Weights of a small GPT-style language model, trained from scratch on English Wikipedia: 5206 steps.
MLP neurons of a small language model. Each row is named by its layer, matrix (up: input weights) and neuron, and shows model dimensions 128-255. Each number is 128 + 24 x the weight over its row's rms, rounded and kept within 0 to 255. Numbers have three digits each.
A block is one neuron, or neurons of one layer that tend to fire together. After each block is what it responds to, as a language model described it from the Wikipedia text at the highest values.

L4.up625:141148096109076134170130124099147163164141113085158126167124128096110106139145115134124119109153100116105113113170172156125094156114084071146101121108141134157131100125080137123189141101128116111091137151153159121111105117088175194109088135115086095170129121150143105156143134149105063108151149127151153111123132171126127111094126121104128109097115134102139154121131166160099122113154
Predicate verb or list opener

L3.up315:135136140089094139161108142121100149151133120152140114130093121125141151127178149090111147135105169132126115139159118178142151114133153135125096057146145156181124118106113143103147125138144156109168125082119176144145111133117137127068127146123120153148129104119105089119176131142128118153078106161111116123135152100111149128141119127130073134115135122124136141142138144133116095144184
L3.up415:191126144126138103136124086131175069123112109145109141139130092117119137115195101089131153139183144087145126129149137124099110111128141139103154111093132117165104122120129119153110150135110153052139117127149097114106118125126133143136165181127098102128140170112167157114145123187077134080122108107116164095136103154138116143112128130163120122161153106109120138111118118155121129117140
L3.up619:101120133160112148131135109100121149105124139105116140099143136127135117169134110119140143154142114126147105162154093158130124135111157160144120127127097087177133078148175099109134122123131129114122141143121130107094109162142170110139121164132105165129096157129143106110142106139114174131114109128133132168091119100102101174107140106141082096108148181121135127085162161130096138134112
L3.up693:161110145118136149115143096103135105092147104125180132114150115165150116077120156117117117164154122158148124144125167142093135131157127142128164121097087145100087136107094077153143106138150120116125101135092156128124131098165150091136125126124157137131138176164106107135172116142118140079162084099104158119148085150128096140125108087151151120107133163081125086139156166141129103146130
Auxiliary after modal/control verbs

L3.up354:141143138146141169077130126153151134130080135087114094168125120117123132142131112122129123156120148127108084134180122131122145146087073136103129113174161123151142159121130077102108152153098103131108124150124163140160158108092104140128132149126059151110142124173153130120139122157084155135123114114089137125126120140148154132109125103128150108117109108145120089115084110148126132127123
L3.up390:154120127129108127180137102145164130122074095073136108127166100118160130173126097143105131113115099115133125129160091169119147147073089121094121105127117101165115128105150123146189105104132161111152123158152130114073142125130132137143135087100125146152130087125137147104148127155114106127129142135096147103123090175157132127129131128112140080107066153102090165087149102107116112171118
L3.up469:143165128158094132121129069108087143116104144097111099140155099124118176129119095074181130107127135190100159130133057140106111109116110158108135122113131125138099112121146125128136116121139124123143143106180119110120132084141127124136105076097089111169151112129139168139114140182092159098149149110081138162104132124121126120103140090131157102116104139135118148154126102132092115119114
L3.up748:114136115131130143140141145143157115055097147102108126137130123130139132131151096091163127152155121130112121158134133097119098119072084146154127141099142111135166132074132100148140144129155179132116107125135136153171188117088126161113172127120100140137120139108117118140158151136114131105112120151121124124123110131144125107111103113089088139162117150096125154097144126128151117142153
Event-occurrence predicate verbs

L4.up192:178130119119127131119123158093112141109099146151120103124100107134112121137103156145143108153183147147145117133126174111133126134152109158140158108108109122109112117136120120107125070127123076151106109144121137117132124103118127164120149160127111115160117163125168157131075137103060115147078144148109127110138146090110144136096096152144115139091124111130098136141127147133095143134119
Word-initial capital fragments

L3.up12:109144130127130173191108096109123119140148124137109152115119136119110159139138106173127157107083113159158112123121101119108138113130100093100123124109120141099151142117130121141148129096127152150116139130140143117137152148106122105138170154114106109139103130115096146141105151105115127116152122110167166097135111117111128147113135118101090124127160175134148116097160106133167151154147
L3.up518:117109108140148099133144124096168117180083127116146138161115148088164079132137097151146124146167115118105139089166122120102142118117124102156117117159127175147123157126117099122144138119136108107153113147072130120098144122139137156099135126076117128114176170130132151094137128150082125149108175122115151144096149107106157119142114179168143141166102087139116141132156134112121128090144
L3.up730:137101085119150150132125109112114173098088110077149162105111159137124132107096106116116159104141145137153132164138118153106120137158109094086127142100135116142118214125181124140118128140135093135104108148087101070108057136158149100107149104114149108127174112101135109127121129107111140091109125132145137125116115115141128107122123156147140092142150179100075113111148157163114094122132
L3.up949:135117123113140120100135125107136123135086132112081139118109126099128130141131103097107172071123116100139115141134178149121114085164143139126118121102150162102154171141129125129141165133151093148134108116155099105144094147131166119095119165105093118103069173119116119142152120081111166150103121162144133125125136160118145152154105135164186110146117128121099116111169128118140125150111
Word-initial fragment pieces

L3.up85:113124091137133099063066135114115119139125144123144133078103168150143144158143106125131114144140150155111125153148144117087128097126114131157123112082126094145094126170108137121086149129090132133165081182127166124150106137166116175129129135096146119134135113146140143132159144105095117090141157103133104104135150154123157120142134120159125115126144073127134142119156150136158141147139
L3.up265:167146111143145090122142149113125122143115175128082140111118130117136147095151138148137156123118121135151152115117121173081104139126080112111118109130145129120183120172129154151173113144100137108141120163113152177115105125138159140184149137105126188126132145119135122160169173183118120142153148097114145114133111123105136088107120130100072146104113082129086152151128127174144160143124
L3.up346:131143162126112136116140135069106120126135109126093151126152099148094143117113101124129151116142146103095118160115134128106128121133125120126136110140176116101087122149128124129132134161140158135155143091160113107178121097118117112159134091129121161167100095111125130113160163152129168133120120062143109119123097080111152102149126107126149082123137114132113091157144163132125151173104
L3.up1000:152152111175106089143114104072127150131109153098143163133102108155131190108166131152132141149106143084149068185120157106132119130164113108101139124104139122102150145124122114105148130134147120123084130121119141121184121083110118126134138131118136118104111152160160111133147137128125092135140137102116159121085151106109160113129158096165128099127093135106119163110166179140148125156138
Infinitive marker "to"

L4.up495:170113148158076131136106126093106117157120137074133110129175108115130165112144104146129107154177138146099134110098168154106156140200094105137108143143126096134098110097135098125141081131117102129139153109132149142133173088109155141152118139099111099093150121122140129149135105192064104127128099137111120125105097087133132142081176102133170100147132096108140157135155150153096087112128
Finite verb after subject

L10.up49:140149111148097116119144114110153123101102129141095156080131101135137129088146154157118100133145147096126177112127104115127126116121149085156132136176133112138127119172125088131112149131141128159111111163148151142100138082071179112103138090090155116105091120070122135163138115123178127104113124149158158178136147130125111144161097100154121136126105146120150150085140128140120139164121
L10.up57:118102077102123190157128104107120155143147106086120113145122118120088134121164136134127089139106155134115109195129141181101108116143122101135173120122142129126144106076129136145131104165120136140156115107146096137112128155132152118121113150118116113076099142108083130117141113075104123125124123160151157125107133123117149127129139145141143142124131167123114138164162077105112127122139
L10.up75:149141163158129096158138138087148075127140163136139102112135123122122118110114158127137123118149102166116107128085100183115147097135125081093125123130184129111159126149131194164131133161135132111149103152126140115134152123140093148153169161096102148144129113101121125131154121136094134133135156117127141179104134143133122152119171122138131142162143152124143126129161123089153123109136
L10.up120:179132170142126097122141119183121094114134142136108134105116110152105125108133153127113183164119111113131165134135124140146097157131133116093138086124124116107118151133121143110131104134134144157125122098178128115175130123137098126142093108120137092134122101137148174114152115127147143118124157128154153144137158162148090102121130098155127150142088142144120112115134136095126116146123
L10.up196:172152107132126149099124079116150145149081137122134123116124131139100134112131147128127104105132130110122165113097142128135145126155109126112125094131140118126142107144158108114089108150140138138169124099118128138067132143165130152093138136126101098112167174109153120186117119105125120146087086140101130079119151126110140128120145117135175137124103117117121109089130136128115144151123
L10.up255:104120088182100131138157144134148114129151112135133168135081143156095105085132107140129090133128146132094097146121103089134146089134094159128144098127128143114114143123073111122114146101133131103112096113151143142126122133171137118127112155123094124158080105157140133119156126100085165199113124140128124154104119135146171124127132154105097159125157141127182098126105119108155077141193
L10.up380:129150081161120109121123120119142143093114110157114134117124124122094118126097157113102120146167090136122127105088128158129107109147134136159116097168151142096110131140094128170088188113098157076085143082138140147120172120093108130136088118160131153132098132119159115145118112168135116109143117144089150119110137140123142153099088130139127136144129119135138158160086141106112081114173
L10.up459:157123140090145116119093107104124133110086144132157138124112159138066169110121122137109169111134096157131090154102081114124146130181141136113121112144135113121124127122127117112108110136141123082132099108163099103125140116133166131151143152130093152123181163101087124131096094116109142148133133114161159130115137119133130150134152093115134146121131109132094134131183109172110102091126
L10.up463:158088139100095134103148104142123124153111142157143136136093153150085162123151149147138128153139112150117100121138118137121118111146137085117128108109115114102165157085115156163122128121092188084109111154133137137073109163110163091092141133103133104145149126103128142185133108143115108114080133093156147089125158144123153111108099144155141149115156140109117095107148074118093114103116
L10.up637:118150137131157133162128117138143142131079132135123129119096103122149114098123134144143160133118142100148125149136152116133123153155136111164151134142124106128120136147106187163102127143141120099129102114128116113104102164086179107103149122102087184092155135131100159154124144098096129135064137136170173132132140146121171132075115105151139144154119180146111111103160089116147125084117
L10.up669:162139135162153080141101072106139152069155148106141098130114147115119086122161129087138196143118120134116091101161105166108111102141116147125098108163114143155126103122120118085102132124132116109116150116136142109102129128172136144138106133131153164108104107114096094184120162115111149143153170122101150159111118102145119095123130143109146077172091132107127133101139136129122120129097
L10.up863:142167103120110115108116096141165074117108124158103108117124165130132173127118181093116115133120136120106139144132130138146180083109128114121088113147124104118131127149098159148126147102141096111123147139147138096128089100138179117136111150124094157086114136116166131137132119155106150193153088124169154140126143140143127088143092073155110117169113115135136131104128100125146132107150
L10.up869:119118163122082099130142094078113145111135092128139135133106099170105146146130119172125114139157107142124163095101139119141194139122124118105090129104134142113119131156137129157127170116117099133151086154148128148103113090124124130114075124134130129148112115119096169087148088129128120126128112122097121174106128098105129098124145140122166188123139128113118120081135108100112101135153
L10.up890:196165113110144113127135123110134149118103150139109125131090130106117140132089156091103119156101107117125097104129137095117125098114136102167123106183136140134140123119148145123095128126112143143111092127134155135111129082138143085142155137118134126151158146131099161129159118169119107150106128177128155114083108146157138191126112103173117160142100099076144084102120158134121129150144
L10.up934:162115130111140147153119144126136147130123151111145135101148150095124147169173097144122132139122150130137143104108141146143152122112122110109150100108115116163121103113144139130101194128133148126095137128126120113121126111120123109117091154115091113096122156147146145098182070125137152154116123111137139121102154127080120131136134156110127145123139114136125078093130091128148103124139
L10.up962:134137105139147097133113081106135112133113086148119129118132110145196162163142147101163107110086147095108145134112155077122125120125122136065132105102160119112187161117136129075136112134106122122136133122147136101130137099196135133109140114122078137135138145126135176103129118123100156132127148117102142161108079139122130108147161122132124112185132104142133137119170116100115146120124
Word-initial verb fragments

L10.up70:166159147117121124160129134188102105154114065104164128125101099126092126112191144184144122120118158133135095119139111135171122107114125197141120109128113116145136121112105081124106116118101113100128114115101131102128113138140143134155122163121151151159147096151130127117146125105141158139147139111105119164121134126102129087124149126113100118125079120153128122126151126141110095097194
L10.up85:111147117099143101120163129092091109151126135100132179103121098154126157157193137128178101115152126161101112143167137151147124123119113104100125108105162109151139134140120137149111099104128123101131151154102144163137125125121105125128107173106102155081118161190104120116130156129158144152147066153089110107130131130082156114154124143114135078142139126173090111104158112132147103164137
L10.up109:133148148083138136163080153136097093139144106138129136094085122147095120163132120138173103136134103110125173125126096130139155093131137101112130156123108098146095082109159140142107120147179121134146148120131111107079080126085131130170112108050122116110131144151124102103153107149164130131131104148103098138089117133133106117112164104110151146184114089126128139111131137131110105121121
L10.up128:158181109076106101152137136103140112110150128108111136141130146117125130129102103166146111108148144083121176142131159160137149097103143126097116155125117069180087136110139153155154130116158075171158169133173086108126118146128123123106112169110108101119129121104154138116144129119122129140104112137152114106089148163141118098140103107077115136156129138116124110120161116158137112111129
L10.up187:141119155111122137143126136102124160090114132118154156079098107078143116132130132088173168111163126097128111138152142134103126118130145121072079157106179130142177148119101167117154104120142156109118104115164113146151130146127146100149098125158168132125135184146143125128153123152120152114179124111142118132139130115127108148158157106137108116069146110161152161108145137117134096161140
L10.up299:131125110115094155128159152155123141148113171128160138140131076075109131106168103114156154147160157072110102144169117121162083102140118122137115133128102123134114142085130172129123135132103141118124127186113155159176108129091139156136126118133123110116095147145123153106124158145142101132096113085072106166130119161130115161123126139152112162157101109109150119112157121140099119153146
L10.up305:118117108144102149193116093141180123135149129129157076104098164133135135197115150111123169124115131149136142093129133097116166127161093118120147142116167135169107170107108151116133125135158171107131155157130163104159115121135132083129096137132159088132120170099127088113144153140093132139127095134137155133127131122116113098157069131113123090150085161123120135094107151115096103104150
L10.up578:122124123113143109120133135132158098138141137122130104116082117110164118114143127115142112151129147158151062157173153135106151147130178127154137159141141133122128138127121113178159098165107136131154125130129136133067150127142133067143110159117138131091140145208130116143153110127208126077147133092117127141102116110134120113109152140119134127150112145141119127124117108139103127163123
L10.up592:147170055123098125101114159138106158158160131124127113110144156176102137140116100084157134121142156113147117141117143097149161141114140101142148111140118117145128082114084139179126115130155150118125102131128133134149125125117100107126161129166139153148129142132133119097152120148125172105090143128129135118108123147131104137164118110115086095089151167128116140105125135118115117167142
L10.up808:151137121090136106142120141128147128110140143119173166176152068104135152126129143105152119115113112153130105152131145155121125153134126113102136136068152118142121118124087076161138120134127118089121180153166136114081124154104140174109163153101085135138115145144094091147125145089177109096130176090133148162154105147084130113164119114127126137147123134123117146143144126152111152146130
L10.up824:119104126097134144102101113154110118117106135111129161116106126108129143081116121121157139142112101147130088090126160130133125089125101094132110150106114080110128114135123102087132144142089161094166135144132126106119142111117157130146126120116124123155145152087183124098147119128125132075091133127131101143150116197155174132166103142145123121109088164105157112072146140139124164082169
L10.up842:134124138096130150164125159145111109129109129160109097123132123151134169126163131135126121090134152122110088103158127097111130133154181155116077149132106093129121174119138116146137149130115133103144110084160096184150094102136119123119173092176101109141102141133137076143112093168130106148116132108080088132063100131141148102162134145107133133107129135177137143114119167120097115137129
L10.up843:136167142149142137142156133066124092153161127100147146129139143135109165102091157075092112132118151136156075164122165106187151126156157145132111154150148131156149140100120149127110145121101133099124121129122145129115137096062130133162099141115118165148090099145147139111169126152073109134160117112116126147142152121116104125122111135151135155117155122109113119086149070157102094140133
L10.up897:148166153131118161115128135158167146107123123140145146140099109142103138105133102171099149113156090185097091150160120138080132146135160166131150135117144117183122157165142108168146158107146088128118206118099082163134151159150105093100070138124112112131150163096138123119113071129157128137143124136098139078085143135119142132141145156144141112133111144116125125154123115112142148118099
L10.up965:131164128135136117114105091170115134151163146086112147086091150160179214141156119106121193127131117129108163110142150125144135161145112133091120111135119099158120120098091125082137117155099145120140117153099160141115139130133100191105086177105165118111064147108141129109133176103089163106103125120148092136111111133106097163129133132160119132150119122140120144111184118161145151108133
L10.up1020:141115080149119102139127120155144146105146060166107153124104133137112196124106099143109129128096131124137107123154139141125126086143099139112089159083146151129121112126133133160125139081148162172135097117172128116144108076115104164177164119093104128141181136133145138138171141155112127093148141119108157099158087143122122118125100129108127100141120135138120142079128122100119126136165
Purpose infinitive marker

L10.up29:183150141101137146122128123124118095099149147130130149127116126088161113141107142095139134124140162135124137142124069122143074137134126130124119129115148149148110098130125101135112148110089130125085134171130081119129131125146131152113150101095129119151158122122134119110134119114094151134157167121141083172116135114130180104138157126164133117140092173113087095117145150130140119118113
L10.up102:140156141126092109116084115088123162147155144125084097103130121164091141134137098108106145162091137177119196141148090128153083137145107111142088067128114134140131135140188144136121117115098132092127147126131120111142105125144111139135130110137147169162161116134115151130187150146158122142139145103132086173133141128113115131105147121138155164154086127079088125073129112119110091135143
L10.up126:096154163113170114136116130119122129160139148116137151089124113129146130146123138107139142134117173150127137139129124081095158111127143104141102136120122143199151059109146144142068099151090138117133108126134092098072150163142113147098152152151097152130124154140095067096150141135140137111110140153148117114168109106144163114158110141119177108098125132119112138131134144109116088149100
L10.up295:114142130117105156102078077111142153150107159070155146105155103136125128141148125106139114118160096126142132159145138113098140188142156067165130137131157140151145098103153161102120119134111128110097125104150113158138141129152174126107078104125138098155136096091136118105182128158119129121146105125146099122140141161141179096136100161131133136124100085082137181125127124123110099116115
L10.up398:154122082093118129185152142165121079114092138125117143108120118109124152173164115126149097156122137137128176146147128120093079135101147138119142104116134111150143090123141110131149104131165137101148088118186098169150118103179173178121151170129092141113098128142102103126106147138066088088130083122137125106137133118110151131125174152142187125105111123125111098128103121146118141129147
L10.up468:131120112131112140128140137138135148152134111098097092142102133101097119093101147092112120143148104164109157142114170129153105126124066129113137173128108109185137096088112130091126156115166135125136140106134158153117157154127148149081140131120134123129165125145163123133168086167101152097118077067155145127112140149134115094111118136118119115079170111106082126137099105158080148113157
L10.up555:150141152095156177092149117121154161093080099084119097133106117123081137163116143182115146123148161125102136149119102170142104079129088139152112156153080142165118141126142134109131142131139080093104129135129158146162130120155139150111097135168126128105112124120150128111134093152079151110138065105139161161131143157126177151095139148146139124166132111105175126153105117137115093101109
L10.up588:150119114077114142112131109153131119125142148083097133089128089101159149131136127110171145110153164117126153154128153133118169134109122106143124123123110115167143066134136149091107131099083150115135115108109070139141113128129181153141115147148125150150147122123139113131142109153086161120138108100148157133148134159166119142119121111141088091118089110110117127124129099129081125129131
L10.up627:119121114161114134124114149118123162170115112155115141101145099092116075134162132092131097123160138136123116129131145115168107134127138092147124132125087146131122098118147110151092103060138141081167145121115152162161143092145156124095147112138126170125155138121115146094148120127100092113106150129167121125073137132149113140117130122197116125090127160139080147076128150101114122172113
L10.up760:156122203097150141124102115120134137146120140132118138115112130137131169111099125137152123119171141123122134117074117135119148131121126083135110144126113137147162072098108147119133125119134099099121138120105134123123148121137149178136106150146120150132079143132117075164181127208115133087140096144145121164135118137156175119155132175146141110106111101108126102132167118104125115083107
L10.up774:124086133156108086153071095107149113177134167099118158143114133116131127126098130162146160119120084132121138125100123101107146130106096146106132113138132147115144091130148116117139140095104102094162093133150114141134134099131160094138184126184126113129098112136163089120133140164137165118113140185135095184129105136138109140122137114159165133098102136088111147108151125119125083135110
L10.up790:117135108120134097155112126158133132177082157106102149092155136093129146134113119158152147129139177118118146134140117121134142102154101122181163178089115136145130105101176128143099099106162144107107106088103144110122150152144145122134135175130143141156123104133090105144120107170103157195115099134111146122132146085126155097114132126143128129101108104113114146170146114136108156106148
L10.up802:102203094121111107156102111141138145134161143074148143166156124130116138143156134066170083118170141118129139160117132138090134116128093155172136172184146133142169108097134113153144135131101121095116163136152174149124111112132097085104133103158119118134121104128130084138144138159113135165139141110187096107137099152120133134146132126174128158138101122105102142119112136133103076083151
L10.up826:129176138115125097095130175098119166152116104085104158123115144121118142102162116120136095109165105099150135122105114132109148143171115117119166152099142087143126090132136099122103126120095138084094143173110094143126148136135090126106125161103095105129106109097165094111152111125112126114136090124134117178102130144132104139140147128164116157102124120102132143117100127110134117163115
L10.up929:156126124107137133148144109086162106114124110108138134141135111083141176117132116128114121121130113060140137138115134125108141102108097171171166108105114131137097106118109125112157136081094119093120075168105158132107141140140199145097135122137149123150140074099106082182137103135144184116114130134152123160144081121124151132133127121137107109094149090110097114138163112108154151100149
L10.up1023:183097122111115106099129080149132098114167104104119168131121122170136104141096077104137110087154187142153118128133137131136114164144130114081138134124151117147114145142118101057165094101089135127155112142110133128162148117122128151186098142124144136144184145149119139124119117175112142132101142102150142112119123151117142130148102117102125087118135170109124143119154087123085116101111
Verb after subject

L10.up14:121149149111113138064122160124128108117154120146093136093144119143136126130129167164122160106126180153127167102125136135113114099101156116125150143104093154113099141127147158149083163118142122129131091138103150094116094100149099131135108135108129145102076144145147148101104119112099153131156092122156101136109137172111105122134110134089132141141128109139131152153182173134065150124148
L10.up32:098160136151103114143101110125092117122163115126133147152101139110132149101113174093137111124134125080130149169120178127146128108120094111137082184134169075118126178115102135126130150114133090147139148128092196198120101146095145124140127087106150118116111102128144107120126097083135113183146151144142119113066132148146111119153135135115162107128107173142116105143166168131126159128155
L10.up58:101143108131192136084119135142092098161131121083110125099111105154117146162130100132102123114080104098110133135100152136149117135118109094149120125106111096122117162117157102114126099174100154121160169144149154156109109145116144102090103168154116126118111091131107131145129132138141155094132088092116139125154074125138123136143091071110096105145152164080149183139129150146149139129125
L10.up278:152165117149126136092123154093162044120157128133127154147152133142148145118147115126146126111157100102113139154145140140131147115122106109170122140101120162151091127163127132128128100128062132159134132122162125130128104105183165132140110126084117109146130128143155133175134107134115121157143121048177153114125109138139109145142158133121094131143109130130121117128162149149097160133164
L10.up291:104118122146137116125154130141121090136097092154125111130146147151137161108114095140122115099132105100154122097127117122132107104089082110104127140116118129133099149122111157146151112143141180161113146126111106120108153148144166129169147138139130146155142173135086154164154064132177107121096092140103138105105128143135167126160118188125132138116141097119136095154182111094106174117131
L10.up352:106111097178155112106140150153114131127119109127117116096128173130092084111056121141155153145140122191137136125132109087139133072143108120166114112109148102141120121139110154120095145100133143144130139126119120138161116176144157110164085128111136115140119096140100141128125086131134164140114157134172138112093116105133110104133091143121109102104128134153111141138155184141109110090076
L10.up394:149164119116108130118107122116090131096103130135137118127144117143114151130100150073141128124156153132133116107161101080070118102121135076147116102186128113126093140150139134163113130148129126118134124140117125127095120163174152123124155140156146119147140138088155124116124128136114161143095152130128138120161104105099119098131109138096146100149090161149091169156166166145103070187154
L10.up508:145133091159143109133133107134156118136149076139167136107142112104140130125142189100124118158136136097112099061165066115102120134128071160123076143144108164145122088088115088101109115088150142115109163104152127105130120104151135133183078142138131099135142119118129114152144169139135163131111132114102159123095120127107140130140170159152143122135137114108112133109153109116102116144097
L10.up532:128120162157135092122136107106139133132100104137103124117110153135161115116090153156130118129153088139136137159124128149056103117123119123152140120130101117142161111135131137139144128151130179147135104140141123097129128121117126133120147183152140095123119110198123169102135135171100132163112106112140180155129106158090134133123188151152106085124139174165141129102168068172107129135107
L10.up636:113115134149084119165116130143096136163129138154156125119119144122119136096134139139146149137109142171111147091146116112105143121096124139107141103166083077132133112161086138179084114103107119059094100136103099109095099173143134104074162146140113163108140119130111156133139121156143176141095122110130129073144106120134112100128114162162143093144123144131168198167149138099086091142109
L10.up687:123112116113143180120151147096146107148189070118142134144109124094096144123133125119142153111186109146111086142146137124129099142125114157132109119181134158122121114118135095144129100094147137152119115158137131048128088103133158156100130160110117150093137146101130145116141115166110104132120105113144151125120131116164143119115101142136111115131116100140082115125139168144105138141138
L10.up711:080134154163099137140124135143139132148067133120152126096110081153131126132142173140118094152129111099107170129076125127151152158129189144137137121126099127072177148132121182129153119109118158151120106158118136103124154091145131129109123090109125098113092096122144131105164119125130144124141118118111124114117150143167088137101099109156167116134126183130132129101156182095142139158118
L10.up807:163132136149124141117102146151115106126147164097098127093115114135111148157109124132182096119127134143105122110175148094091108100116163094146153137142122142192102147120145143110130097117118148078130109110089135133109094141155141130096110129119120123145134147089145133166163109114107111146158149137134114118109120137155179101116114117131127099139213171102127178148186150159149146160109
L10.up834:124120154137128113081096127132105183124133154093116126107127145107152134087122125105100155167129113150119123109174117146126185110169116067104096154123120132172139123081141175118126092110093140112108147102100145085138133119148107057119103086129136118126170119114142132119167092120109129139150160152134095150140139139137096124136093117136109145121104134113117181148140141116142110140106
L10.up865:099107147138133124091093133116110101154127139150118150099092131133120161088093116119137140164085133153102162119172124115145160111151160127141150132151138110150123134107180080125118139079145114112114160081177154111169109147126098110060125111123099144134137102170113089113151096105088152144159126115145116109116126155090118130083133126090112139137148130093066132134131173122115122139109
L10.up910:139088142126083139103111132132109112138176139112112135124094108148156131097122123115104111138129143172145145099140146107142133138118147091129149132154115126141127132110110106136130174110154125077114137134088127130106109156157131117102159127098110079188156123132097167176131079122137185142132140126151123134114109101125104152161094113129125084138125147106118165128159155099139133153148
Subject end, before verb

L4.up281:114135145137131148118135110114138095088120099148149148095126103132121114127139117122165089127123134118104133114114131157131107151113146137085090104079131151100157129131094118128127107107131152112097102134158172138171123081149119129141136117138174105103125131197136134086114200108137132117142128116145135145154133114111152139143078142116091143114119140071099133132126155160110112189155
Destination "to/for" prepositions